Weights of a small transformer language model: 25 layers, tied embeddings.
MLP neurons of a small language model. Each row is named by its layer, matrix (gate and up: input weights) and neuron, and shows model dimensions 64-191. Each number is 500 + 25 x the weight over its row's rms, rounded and kept within 0 to 999. Numbers have three digits each. A neuron's up and down rows have the sign that makes its largest values positive.
Before each neuron's rows, "fires in" lists the words (lower case) most often at its 100 highest values on Wikipedia text that the model never trained on.

fires in: "of", "in", "for", "between"
L13.gate457:541478532475495458441465496499511502505482507508483489429516498516475439521497506554558551510474492498503541486500531517471474465502522504526507546499488526515501506477494479519504512489523480503494511477498546479515502492504516508456519505497555469518515493470502501505518512472501501494502458514497494532487474500507501497479511465464507498525488452500490551521536521467545464478552
L13.up457:510477491453514470487522477514540488521484524483504463514493482510519442480515472502486497471455514493535499498564492511508505493508505528490495482461493523466497501540503528497492531504507512565503538489492499541535499497471505479520499485475508538481525515528487497535540451506490511487506501469541506460495471497548515459500490491505494493501509458537500518496502518528531478536490

fires in: "in", "for", "of", "the", "who", "with"
L13.gate859:486500452478511503526465472542479491517485483516531498525527529524545502502491515500494525497455503510491518474526524485522474510504492515480489470528509492485533564508543526505494478493498520534477488521523495547467548496501539489503485496512526510514484457499494480482522459505497465529466500527491524497475471528475515498517525457454494486501469444478465502504518502464472519525524
L13.up859:460505482488513498561494462510517502474514501508504515507497494528533507452527510544471536547502530506558513480486481488544461584544493511475468521480493489481568521497535475494494517489510487509485486500532461486502521481500495500471534532525458465474555466516503539459507477473524481502502481530465496517471494502471549529519500510527434505534495554505465499500467460528510507496485

fires in: "or", "and", "but", "the"
L19.gate799:500503501512515515488484522501507549539507500509488495482512495509525488517494477504464486528457473483470444489481471497498523500517515493475510476507541505517495511515476516506502511503462532436504482517484469475533502471498527535551549509534538473517508541493543491507528456501494492459542545527496501503485476501496488529471483511468495506476520506540518523503516495463532514492490
L19.up799:540505491493500519522441523472517523502482503528460519476494514478487500504510499487522496470434501499483515516545512483491505480517445503546466515537512458486527494469527494530525519486453490534502477537483490497514492526493525513475445492496496488443504434522534483540525458520492520490506476492513499493502521535489460514490510522491511508466503527467520509502449466506540473488466

fires in: "to", "tokyo", "tour", "torch", "together", "toronto"
L21.gate762:480495480539485490494512452524468515510526549506462487505476518539479516512475495534490499520511455457500553491472501428485493493555492551527495470477464462517457518481499521463493486506489493513481480526502507505492469434480485492504532483462484504552482505524516472486529498499522548473501487478454496519476483456530526519499542529533499509555542484459502518507466494448488453515477
L21.up762:521484528531480520482502512506456474496486479463514514505520452469492468491499492547553498521548482470499483537486520476531516540490487546510504497519476469517476519509539485474503465539476468483533470481496530525532480485498522495449478504493470506496480547510516490501468519495523496476529477539497514502466504473472468529478502498507516494478509508529485467496514476543481503514446

fires in: "was", "is", "has", "emery", "were", "may"
L14.gate503:516471505476487501551505436499459500569509518498512468548533556530515495478475495514491516530501449474529515484531502516501430493500485479489492475514513526493500471493485502517481505472523529519503491453467535506465511555468522492505520484533493480561534501478520539529501505474438501515461495496497495542495475478493522464526520514473443478525491501521512535484477457475482553497455
L14.up503:517470477529505501474536502452498502498475524501536491511469484498476507519506503505534524499508477450518526526479512518508532505455512483506523485509483495493522537460486558490473534518457510476516464475462521481497472522517495500478544478507522473515543534499498497497482506459508489506468461457554472552496502484492475477518469548509523493512511516528526528466506545501485489475479

fires in: "an", "a"
L14.gate445:470453454470453496545466483512463486489509544500509551474509524466502474473503491491533512473440487502476538508524550531511460481475484503473477472470481526522427515505552484490504484479518455488524491499440504534472536515503528485501497521498522481471555498478504493489464525491501504493521489545536513498460489499522497516466487515519522543530479551517549474494465530485532454483502
L14.up445:548515511492479483560481511489488499481569461491461501478514505463515554537494482469538516477507482495501473497505475525481532464542505500511503454466528463495469484511515521512495513467483498493536522516490525500509553501515480501486525499525474467461500525473539467511500490474489477432496475472488485520491521497480484475477536486485504526535478528496488505516519468520507523508460

fires in: "city", "music", "musical", "musician", "public", "education"
L5.gate898:499505493494483516492498521550451485536503470515546442500547555496522525454518527506510491533504448522528476445499504483485485515495497472496487522519477523495507531497521493466487488523512482488505496503490514537518489509504471461560560490459514518543528499500471475535491544520501481469492494505547476508479501514483517479505458542524537474535539481555484506481531437462520502508492
L5.up898:507514479502512514504498497512476458517484501525524477480506520518542524505502521523485535495514468511464553518505508498508520510523458468486529503476473487479521499471484515534478426484480488570522566493503532472482493491486491507506487501456539479488492509552477533497476492520501501479507517531458490494511502473461468516497533447479468532491483547506511516501534473515462481536449

fires in: "of", "in", "northern", "english"
L13.gate702:565529452505497476454518476529502491480508521550505457450514481498495483503480487495526517520499447479535522521522496491442497456504514478478527510516484496508493467472506497495483489489500483497471504474506509511477501488508536474509438471504484493500526503493484480491517521493470504506503502478504515492513492525523504496508498510504548441503509493528513500507523464496517490515518
L13.up702:532444508471521494515540522501504508503487523502495479503482498545462519505495496562503483514517510491436531469540502491507498482490519523454480498466505485498500524500515527511509543516523474509455521466478447524526462447518498496517534501530526516461481551473507532511542468548491520498447496473483515504553490487521496557494453523468476459504527528494502440486486515489524495539484

fires in: "and", "for", "or", "but"
L14.gate51:437533494498535458507481499453495484498485481483480494452497476539511504444476519525446495504545502426500501491467513497510464514494493488511516508491511514514499519496480495536520507514482507497470506488512490466537514520453484541544483533486492508485477468498498492537482456501508527479470515511550507497494524543509467486496488545491508469497520467530536534522440485489588499461501
L14.up51:481498499520534502451448488525496488513499542474456494469489547471476472531509502504488514464452527477492523532525504540521504502488509519484478507481536512536527506501498504488500485493439461466513532534496432473522464511478482516494471511489507517505480542485477463530506520486510543479455468446494524560465499492437505507507467504496517488504499479496494471513525532507514498535489

fires in: "is", "was", "has"
L5.gate707:483442489496510549501489468479492471530534498508524520539478484510516516506494511525519508477484502505451522508492483509532504503517477471507496489499472498543515498528476550507492551517503521512495495467509527450514519476482533529483538491505479520477488500476463472515492547512509529501490483525488482508487506471483530500484494477531502486504495464510537487514485458513479522472513
L5.up707:510478544503528551552478472506510501523546516523482526539475446526527520559485500495510520505461523481476515519473481500519478511545499482525492492501474477529530483524521581509500533536493479491524505475469549469524511484480531542507494513494483515485529506529471485486479546523522490520511524533493531494508465465480515521470475505523524485502509493499508517500495459491483477473500

fires in: "as"
L19.gate787:499542522466475508498511521533476519507489524532487487463486439479508526515492505488467515488501473543488478477505502482516465539543496499485538536517511499522464480496495539479467537494478515482478488477485520519503527500463507558523492496480488548505494496491515546515515485503540490497550520465484521512462466517525508509478467539497487493464504519522489544479507487468487466487503
L19.up787:511513524538482550495486459485513475508503477554521507488492521482554489514545472509471512469500500521497490496485511514487462490475472505481518543486499473496473484500507533504512476524519487549485483516482547480525482514505482522472488492497531511514546510488521452515477491507488507481516537507510491513502496474496515482455525499486483491477531484544485539485458460522494487505518

fires in: "was", "served", "is", "been"
L17.gate174:521488529498514521514511504491507505495514478504479527470522481509487493510486519525499534496507500472483544503540525504511529471530472481506556509516491486484516465545482540524515509484509473511511517509441479501502537536541529446509523485516501496537526510532516526565484529451500545504452525507527521538501517499443543544525511495518492473479498478514501527518486481538485517490550
L17.up174:509500492507476523474548486476477482486455462502467537511536477509523541513490533515485496501505474495557455521461493468513530505524481518498463491518541508493509504411486521545494487501483465459532446501514453455488476507471479501514519513507518495497499463513489469498481536462485553495468495498528500512518516423503497513505480498489484493537439530497514535479523521467523520476497

fires in: "by", "for", "after", "during", "from", "former"
L19.gate278:493495495502515518486473506505507501503483514500507552482509541518464499481503531491505489529514514489511442514460511478519486502513492498479498576487529464501477511500484512490512486541528506504460516475554578540533491493496517510538507481501506493533515504515559524448497503524535477505507531463512501472537447505541450558504505505505538508465495454494531528516522527498536477472498
L19.up278:489536492460504535471466469521460486499515462488511479513462508479518518554478413486516450477457498497496523519519433544479499502497502508521502468490494480489458539537483451547476508507490463525482493508525484498482529485511463518512455539477491477472481490499485494517499480480499512495547467474466512507500546551480496507500502481479491528525509506506469503516508504534489483501449

fires in: "in", "of", "launched", "out", "medal"
L13.gate220:519477541510524457486495500524518491530458500503488474517480518471530489470474499478512520542571487544505499480477497508454508508524480486524493522499497452470526530542475529530504537538520522500495518532496505486508484482481524478501506489473561479513511507482495471490461511473491501493459463511471493490489563500494449525538513514463497503469478510474478537513542542470553507514514
L13.up220:504476499514517471485523496524513492483531498482467513493488484500457472469492491516514498492548523512503518450505546483470498537495486502502525445450498477537486512540493509514519468509526526530531578495516511491492492529507501482490473523480539472516497469538494501490465474485545525459527512517542517516468547493506525488494492549497518480513525451484524487523499524468503510489515

fires in: "can", "not", "t", "to"
L13.gate120:489526514515466521491472554513508520472557554509529555497493480513475466523497504486537526523466498512483476447481493514497551478486486478507510493527502460513560461491489488477536464497494486548522499499502508486502493489480503530508539499501532507485512474548514529490513496488504472530496521506515473486525509517468457520532521486502474491487537471537510524469469542484518483536474
L13.up120:501457477517544506541506502537563518499555512534513518550493519521511530537475511486517491507479481497460509492523517454487462467510529514490466470459498494491456534536521512505488532479522466465538527483497538529523481530505510481469497555503497537505492514510474550498467490464502508480490506509505507521478500549497480480519523490484556487458531515533518444462520470521526500509515

fires in: "to", "together", "tokyo", "tour"
L19.gate387:497511499512492505504511502502576508503506528504490515541477487527482477514443484512536542506507467457507490520505522460512488517505470492444484494482476521556502513504521503475494486483475473491493496504501512493535488439464460497503500473510518528452511492472494555498498504461516480485526529474502490535458506508478499517474522548496489514489511541495435514504489528532509528509466
L19.up387:536460481531488537478497493498501549482532546493516494488478508512487495490491534513559539486467479469494523514555505494514519462500480522520501475468490444503481485530465463468518495478500485541494524504528488507542422448489476484486455517493530488469474526487521520492559496481549481471487488548492534548500457482470494494492537499491505529537462483491472479536479527496555496496465

fires in: "as", "assume"
L21.gate674:521517482464489503505507505498465481538529495550532468481471505509517502498452504473539483520506500515488487521471504519550504528527467494485457527501517518479464500517506539530536515481439516451459494498494567530484469453499516529445493471503489494498482481521505453463507495468494467485526533464500513459485469490503542476504475497480490483502519529501476529518503491446482469501492
L21.up674:488498488505538509497471439467507466463493517531524504517521511478581501510529522559483500527501455468528493479516523507532475517470506492553543542498565495463489491533475483464524511493521496513491512531483534488549521524510549487493475480508507482503484503512479525534492544504530508498528496497469492495483497519514495476483522485527536501516515514493475520488525482491535489481511

fires in: "also", "of", "then", "was", "is", "initially"
L13.gate497:520451475487493539553528466532470502504508507527503507525480512486500483437521472528485500536497489510530504474515523492502472506503496488500477492524491492479519460524527515518493483542473478485527481495480500557518492532473519481505487509518479504490502481535435515509445487487519493521452534548542495533469459511488500456530523496519507494447509506534524491489516509463527540540484
L13.up497:514506481515502494520456454484492461479467482553535506482485540529416510477486479467500493506527493472530534460508464499502447486476506507525519487470474508497551484483532528516498500562462488521490491548490511506550508521510531486476519432453524505498503480483456512516455439484465500494502482480527527523536522536478499497498511493471482535463493474491487545508492526506492486493499

fires in: "to", "can", "could"
L21.gate881:474537478514452482483495515504488516440497516489491471503476518471500518497496538510501482526514510510513461509508469509475512524506493519529514484466525532495513503543520509491484476513467513537536512523472551541526505491509487467465509440459533489489494509503521499471500492438506477518474487492539470515479503503489479505480444487508549522509484482484505516481493467474486531495506
L21.up881:517494497485544500519485519532541542456492506509488491507517506521484478495493518478525475458475478481488518529498492460497445462473505509480476523501471523502533528472471515508476481491502537490509492492475446493539498525524474491472489512486508528533490504546507511501470529493503502516497548528535554510504473501513451509551522505524458541504514454538452503493476472534487490499518

fires in: "of", "are", "were", "among", "with", "for"
L13.gate423:509494486509515447476485487440502505489499475517526492514509511476488528515500525491534525466513501511552534517533466552514477464479517480518497565493486508506514494468497515545505488494520485496500455520547508530486480514555545488496497511542487508510510507477491518484460462502526530504497489488488499496532519455497447483518497455482511481501528507508475514510469503516506488513536
L13.up423:514525524545495487488448510554560493525508515502487519496475536513494490495537483505531480514500493525519542491515510522542488495480496509538484569504506494527502486474519537513512467490475480478494503508515513517522469498512484502545496491488509511476538536511513505493492478488501466498548488498513493494480492505443507519475510528471525496494501510541502520515485488516489514543514

fires in: "of", "who", "a", "that", "to"
L13.gate42:491502504517471498496510510520501527495468499499503475504498497520511503533504457482556488441509514504559503525501538443489500553473489508488524488515450532500480499476545533515476485474495521504510527541498540494468512543483501449508497509524478469501480477531494488516448563493519506467499514490533492491476477454513509525488482509485501510487478497498531507456530502496503475476453
L13.up42:532516500491515510472500500504520533488458510510526499492499543481501426454440510502530506504492479478530480493509505494498439473522500531510484504483473518498483522484546492465499498469455508520475509520503502480504505503572503482495487508492522524541528534478507502451507495484538464510508478528471515487502448529545486465484505514513510500502502505463471511515530498532510471516516

fires in: "an", "any", "anti"
L17.gate91:489497484464460504536491502541464527511506548507539532517466515517501479518563519459468496488480490490504483513496470527497513475494502530485523524504508477521462501509556506506515477479478487515552490468494514467544520518484495501559533547504499491482453539495505485509506515469535525473502491509541505495491522534501501502503490485506482477471532543528506525478498507474560525485460
L17.up91:544472509498502502497503520546507494491480501500487509491464483516519487525506486507500511468546465528457492489503472519517491560532464519533483513493499490475483473520498496503474498493518411509504463496477484488531488514459520477518504520496477502486485497486496526499516546512521494463507455504511460450474462519496521489515532485561477506558522528492526553501493465506498473517482

fires in: "of", "while", "in", "continued", "and", "began"
L21.gate717:471492462490530485494517509497501450477453491478521481512504504524512494491527493534466491487486517466480543522515478549461539536468537490478479483519501517486460497492505466507494491522484464513489526493503500477485470504485462451482520510515477500476523505510500531483498507487532527503438493503508492504519459445563516513517554470477507523479474531536501542463535526479502507464509
L21.up717:529471516523521503555535509495501513527502496444506512470485464487490491518518501481507504499498479524502469472517491510465505472497465505495486478466554470495482517521521524533506559522467486478497460516461497498479562466512527494540527491507504498504500516504511508549535508513492470502485487484490527539488486526515503557515512524487480465510510530490510506511509503534530488507484

fires in: "in", "into", "of", "to", "between", "across"
L19.gate836:472478498530465480472511490465462517533501482509483516516473491503534498484510453534512514486474528483486480510475509512558498527479482487530496513511516461490503470485498498543488494540424499497526466452534503524472518447495456501531533491440524539548518459502537524514441479490472512486505472454521521479491521492511470445512533461517503527547536521504456533471514517512550526520490
L19.up836:497438485545496490485451473490539493494506482480493468517509477497543483506503479467497476502497540498489539515529485506465504489497515504477488541521492522496533463505538540561529507478498515488480476445461506479538526478525509499452481496490521503544474504491505471509486497524455476526463516493513525513497486492489436505490484531520467459513506471481475502519492494519467507526458

fires in: "is", "was", "are", "were", "has"
L14.gate979:489523514473494488521479492514511480481454471563529510510479507506537497464492544578509526521494492489492554535488522520510512512526500480490494476542506499480515520527483525510529483493507492497527460485478506541490511479461510516500527510514494503480505502508485513545482496486477505567497518554519489528468512485451477502540479487501504492483525503495484491466510529523498498499534
L14.up979:475551498489516537454484501496520486478510473520487527500479518497534505509530534483509531499468487513513561476518474517523562526509502524501523461502494500441487483518504517542489502486482497500500497471512502504526443491489473513486501515521464497493542530483528500557478436486480525529505456545523478501467522493513478562477528470504476539518534500545496506547472519498459491490542

fires in: "of", "by", "preceded", "at", "with"
L19.gate192:476504514465478477530467499493501504538560485509488489447511508500472460472463533474511490492506486522545513498477479496571497556513507515505513543477505491518510490546527457488479532492519492509487499501462487470514499559495506511490472498474531510498478474482491530506503484478482475500498463461465502545529447499509506478515577487442491489453521456499526512495487472520530523482494
L19.up192:511458502429466505524495441509484581518491502479508514527503515512482518528475544487483482493503464510492516508514482502500525502506510508583475502493514495426475500513464484515505496433503517489475496527472533489445478515485511507530517511497492509494510493561467455485478468438518521539537491471491464454494518495492499562480498481498507513480485474469526495480503529481486493497455

fires in: "school", "schools", "college", "academy", "education"
L13.gate84:507529518522519482519512518481525480506551471514448520484495500491483525536460513504441517519523509471505515520520516483486501490495529502507466505547499495497483484423495527558512458482505530463473517480497533491509518446477497486488498497468514529437501468539507493481494487486458477483516424516513471530525529469475518516486500476474541503468497488509511492464514473532532469500482
L13.up84:514531510466541514499508486548483533515487482553512516515507522484447473511511528440531482514486514500526501520495481537497509536510519485478529533490502534478464501520515516528534493531462500528494527504467504508502462460455458549485499504509514507495518478501511502529509511468519494539503561527496502498492503487507523476503494488491508454501483504507500540497529483550494477467503

fires in: "to", "of", "for", "support", "despite"
L15.gate247:503502522501481475478477515516537512543503547500474472475545492530474490484494522505481487510464507502510525549496529533480507463498532482523530482494512475460487505536477469505494465565473544540486489508514491521522498487529508440506466489502518484565435473530505490531481549463506502559474559502478493531466495499514484480510518483500456531504490505467446519463531514506539448481499
L15.up247:486480482521478504490521509510483530543505528508506474492507527478492528525541508494488478504475494475465484492525508469519517544460501495495511504500465527478499504525535461514508481514511540523476547495481486519528464458518518500453458503506529476519511508514485527471489492482545464459469466478465524496463503489535522478481481508473460491468481472498511508472468508447493437504464

fires in: "is", "was", "island"
L17.gate501:500507482503506476534507514519504498526509530503547518550533502516519496527502476535487498540479481492547535476466513499508497457509478480461527512500490509490483463487433509495506488482501493530517538491466487460482456512523518470487465505464520498535522492494539554473491472494511507476506472494496550510504492510501474481520524480483518518457472490514530502505488452507489512507548
L17.up501:501506550472500511501521489476478489514511552472503492508482488503517531491521473546494509467481502501474552491495516517553478486493491504506501461558491460516504503506490535508473542515540512466476522495470465495512508550502474490508478473493524474530510545516487491548480510485486527510470484518505480483531505490483508495538522460484471497515508468524482493504538468465500509503495

fires in: "from", "to", "at", "of"
L14.gate295:558477501507468484493507514471487458495502507476549470514467472507517517497477501522489516464486538500502513534468422516529473502489498519457488532469527513515472484498479512482466538492525478499483482507493497462566540495499486534470512503502537485503470511490568520493481503504518512491507480480490517515572467481522492510509505500473469474485493445512476530461487529479503520534506
L14.up295:490536511474487505518513494508491516543477488459519524526473480500468492449478539523509477521473514542479501495508503513513504484529491526520521515448524502511507485509489513509511529521511501469497510470445486503512526519499504488524475513503532472487480534508522474483528488468539461472548481478429516491498503501523523553487491456488469480460518512504473477476510489518530498556478

fires in: "on", "one", "only", "ontario", "days", "online"
L7.gate228:523474520506546496500498527486444497497510459511534488463487493456476472508511460491523464496464529459499509514490523507517502503518477475484481510496530508510467502506474478471487523445503488532493481489490451512480468499451521485463492520520499476497480521514481542517515529496541503491485526474540509497468473496454520468518467506510459521490489534515542538497554548473525536525507
L7.up228:467486523476490558520470552552446540507538471487483471450517490479526484529502487479510484495534508510510487507492475424523484475507494526513519564527547484499474499478511476514499537520497517576515483483518542489485520518531497502502521506465488487470509466515521475484525515477519520513511510482519524481472515467539479519522485494506485501493535515528459516457486526523497559517521

fires in: "took", "taking", "takes", "draw", "take"
L13.gate973:530528480499534488536496509493548504469492458442488484504536486483487531492460522554503506449521477510507510555483477556487480526490494470506498520525512485515485491523529482532453486472516483425554498516568484491487555436445527514528530520503490529566527464494482507529483530479471465502502495501522462507467533494446474527499528491488506490497493534476497512501503442495525516533488
L13.up973:450532474506545527500480491505470505492537463521515526471507549502503534515516456491537517520499486524494492520511517483464494511479504473515487471514496515499487508527478509506502490516510476462519466482470525492466511487433485505522486477519459515518472475519463500496468525513501483502479505528536448523489481521523462480540496503522514459475483499515463503525500451531505476449493

fires in: "was", "were", "been", "are", "is"
L7.gate426:486527534448492531506511475525465494549478541483504535502480504528594538484509552497529513510456507481503516493474529520484527520519496475476509489524514484478490495509512492507494515531527532483556439481520494497544523451540507499501525469514490462517508524507497494551514497502525509499491497535523544507454478453488507497499503554495468528520512513529499482499478476513482525524500
L7.up426:485516511502462486506511526488498517499555509485520539501502488507507510500521499509471506486489464512469538480537494541528511448526479476493496464494514496522498520486487521522456539512546522507551487471492509525511523457483491547534509509513502520534506499500503467521499505490505505564486505492534491501528450490486492489483504499493456473532526505465491485513537542548502481508485

fires in: "to", "in", "by", "of", "for", "according"
L14.gate334:500513456493483493514453504479487472543529488548503486462483532509511492494458531493484478488486567520482510580512520506486454505522487493487486501483520505455505540552538491509504502515478494506462527525504530506516546505492471532485511477500490495499518503493512490550555482504521495479513500473485500494434442556507502494505526462531481479482485483530484517523519508532519480526546
L14.up334:471495477521467489453486479498496497505505466476503443493492508474490484496514481502530482512535538544497514521526536506510502536557481503490467500518514552515478519456536495456442517484499480522489551476485498522514462448495480546491450547493498534536507492530467488461510492493508489515498487478446456510481505503500484493495479443494473522518484541531524502468466523496518498471502

fires in: "of", "by", "to", "under", "with", "within"
L14.gate865:504455474511492491494478497481542505500495470486514541475509518488562531508456471514539513490498508476518503553535464416558508496485531497486561492498492503492507516538472482477506506509475475493491505506516489508509474514526513464497500487486520522546494509530501519515492493478507501505490472501500495523519503504478471526498510514486551537534513507469479495472483516462484510512520
L14.up865:510489531479508496532494481510533489554485473497512491497492486482493541515472488498495496524479527537523492537508517488489506468530512460490553522522515496482489542491534469539521486538491533500499453495531472526478502489474489462522481508475482488454501436483529521462510531487496476528493498473493548474523510499513464521499516441517482503487515475491511498532499514498498499501464

fires in: "a", "one", "an"
L13.gate49:505456491534523535525486512486461521470499471512482520527504507510528471526501535452496495533479526487434474486475548523504481493504447499507492472548511502517443443510512482462501539537502438531519487504481478472517510498499470491529489467493522526469516543486483545505520511541489484491499463529525486478496526513507485502509458485532507522469492481493519509487504492505524557506494
L13.up49:514486478517462501491451504518467540465503535503470495455487496479507459505522510503512518529513510472486519461590497473505462499515463525491495514529489492482474508470466525518478516486458509527502473525482506487559467490490521497504465499520517481504481523530466481469521525517525522512476491530504480520469483536489468495501462463547517531528515544494491510514482508499497470520433

fires in: "by", "at", "to", "on"
L19.gate415:555516495501480500517449519519494461488499467466552478495481465517472469524505512512493536504482517533503491459485481513539496513505496527447514468458456552521528520536487496529501534536502494533504448475465470469543494522467484517474479503476487502529525511505520545485519495479482509532517502493493513561516471520491516522463516517523482532493454505498474533425476493548514515504490
L19.up415:462499533516521515519487477536464522492458528462499480468470483515478474507501497519526497493502503541448543447470487518555509502524527554477510462486508488520475500492527480500509471474544505502513488551513536529517526478542492500487525541555508518511535471558523495471509532478503501500563497507491492515492454471519545509478494543485467467517504476515520490527508509513520469511522

fires in: "of", "on", "to", "members"
L13.gate301:511527508497486532493486518503539497495543483500558533457508506463521494534455464464560492524508533504473453502506461457514514530444498516498530501491551489472464531531487552478455492496463489491507524525485476472521512505475538494472450510479505461520512500529489485458505521493494506503463511497522502512531521441486494517552468469486497459493490491500472443490541498506536558468500
L13.up301:484469503471506507454504528485529536527497495476510521464451539482489458494478483524485501498512459546525480466508511502492473517481483493527505455522525551496498497523518481489483467506507513515526457509524439504519485529482492493522471546445465471528523494470506502477501508433504481519480493540526499555512537517476501533517506481510489452472521532479497486476510515489490463500514

fires in: "was", "were", "is", "are", "states"
L17.gate945:505486515542487504499450526493490490490509463512506535477518520500505513464519503474497490535501493512547519530494505552543522461486525490506485510510506512501525495484541527506514488499506530539555497453523475509481484518491525521479498512463526540547507506501519513482472545465466505473547484483485509510484536476505484497461510509514516477481498520525495537507492469534526511472497
L17.up945:494523511500505486489499467472439517501500483520505539525463486510489489477522510501471487453490496477487466497491451527511508452458509520515487493564509495481497470484524536504496517545479485519526485496535456523487478501496504511533510505500515509538511503521519528501517474474504458511541477486498471477517501446485447477527501479499513465536490528513492498522528524498514474487525

fires in: "to", "in", "the", "of", "for", "at"
L14.gate235:557517501506474495537495491480507512509473474493515430526476503518507491502490516526454506465480531489504539524502460467495514485467546501522511484475524507483492497501490508508498490503469485501487515561502500493499511546527539445516496524509527476501498497451506527530446528444458479452503500478510484477482495490505492557493473513475491472520516491483492531488496475491522497514494
L14.up235:535491530462551515513497519479459476541464432445528485489477470507484492549529522567467473534474534478524494521504505499483469475472535541469498452470486506537475506581512534505513497478493467493476529461467483448521490507533476466523546508489543469452545480479501550522529475497488452488538476499489512536511502522481506501462498507499467496488521519522534512497516490523500496523472

fires in: "as", "to", "and"
L19.gate740:495496461523480509499461514488499531511565477485508478483478488514485496532470497491510499510523486467478464504512499457531491545495506506516528507532484476518489542479550462504503510511469522499454471478439527551469525499520515473490537461539524471486494490519492523515504491501518480520489495505529515556504500524531511491456484492506505499445512529486507540507507517541508474530482
L19.up740:462520510537521524451493496496553470484474497496481502494492548486483497507515533483534512485525522511501495525533443483494483442507481533483504479491501492540533473477502547498453515510524471493461529497515499456552503484494485528503498500508478491528500484515508485502504535497528555464456531515495482534504519511510516527481496521514524511489505515503509490473498460481471461488495

fires in: "would", "can", "to", "will", "may", "must"
L21.gate512:537492495531490492513505527507495521482535544511545480481507497492477508529492507532536451514505501467542501489485434493462532472423547512463495492505467525528489520493515516488505489514506478541510488537505511530498469494453506478472498535436531469538475516527510538513480503476533532501472489491524506545454526497472556504549486474473501504474520524511473510461462490488484498482507
L21.up512:525463480501474513508510526509508518475481511506509466527549547472482526489502536504534498517492513476477504530487514515516498509494479471484436485469506555500485505504499530486498486521478505563524479501526474495503457518488558469478504492477533494501449498452547519507485505488552526516510504531486479509480524526520504496499507483507491503497542477486498517503513496532517527496483

fires in: "was", "is", "were"
L21.gate653:473498522487522491499489481497471493528510487502479523479507475530542513514476530508503527471497529520483510493479497486485475480484536485468537471504518477523495489507492506484527553504521479468534444513477533501524516498505486505460546516497538494505495455498468490530516507520512475477551464549481491530536493534493497478478485516453493441550480481489514524496474505524506483497488
L21.up653:456557523496508471515512498463497466525509466492509531476453526502524485518487550519478508490465529437517502506467474475477503491504517480521554466522473466507500479490523543511508531525519485518543495477495444489477518508484470472540529530492546478513491558503510508518481513515483543530493482475489490516526480549502469508501507539468523474502481479514528465485496499543491481478479

fires in: "took", "takes", "taking", "take", "gave", "save"
L7.gate989:479513516481540504507482496472489473484480484502479490486540478504490475489486532506538508455535473502475498485514538482516520481466509467504440471523476517527492497521540446502466512521513482441550515524488487496474527491480491545515518471464513514547483532502481490519517583523451520532514479492496505509549485475520505506505521489506482515486510504483434500463521493482529505500500
L7.up989:470450480476518503510510507472528499521499471544500514493495490495499521498470513539551494456499476538498492511483531478494511520489483490496472501524486493477522484527531441510461503496515444423538530513506462459497536490493507532541492490487511486536493552544519467514510555479464484521501471531532531497510516511546486544527492505470445520504488528433490514488513466483517497461506

fires in: "with", "a", "of", "as"
L15.gate289:463485514471501493476509534494517486557510499504512547484535490466487510474509527472466482473527459500490473513505521494509480500480485532484519529523499488474487474492525467488529522509467568487505514520524496495452549477534485498458522524510486499465453453512538489498463505538484480498480485479474470523470516480522483481507561474490528483474486491439487552450467512461486523526485
L15.up289:470476544508485548508488514496508503528538532490511448465480483542461532531512478490459526485513510487502509530523516484515451488508515526460570485549461470441483477475480487499488516529498545457492520466473491497481514528457472532540439502499474536513486474557495443465462499510468512534490510479465519512532490512467528504514504485505514471521469522461513509474512509492496450513502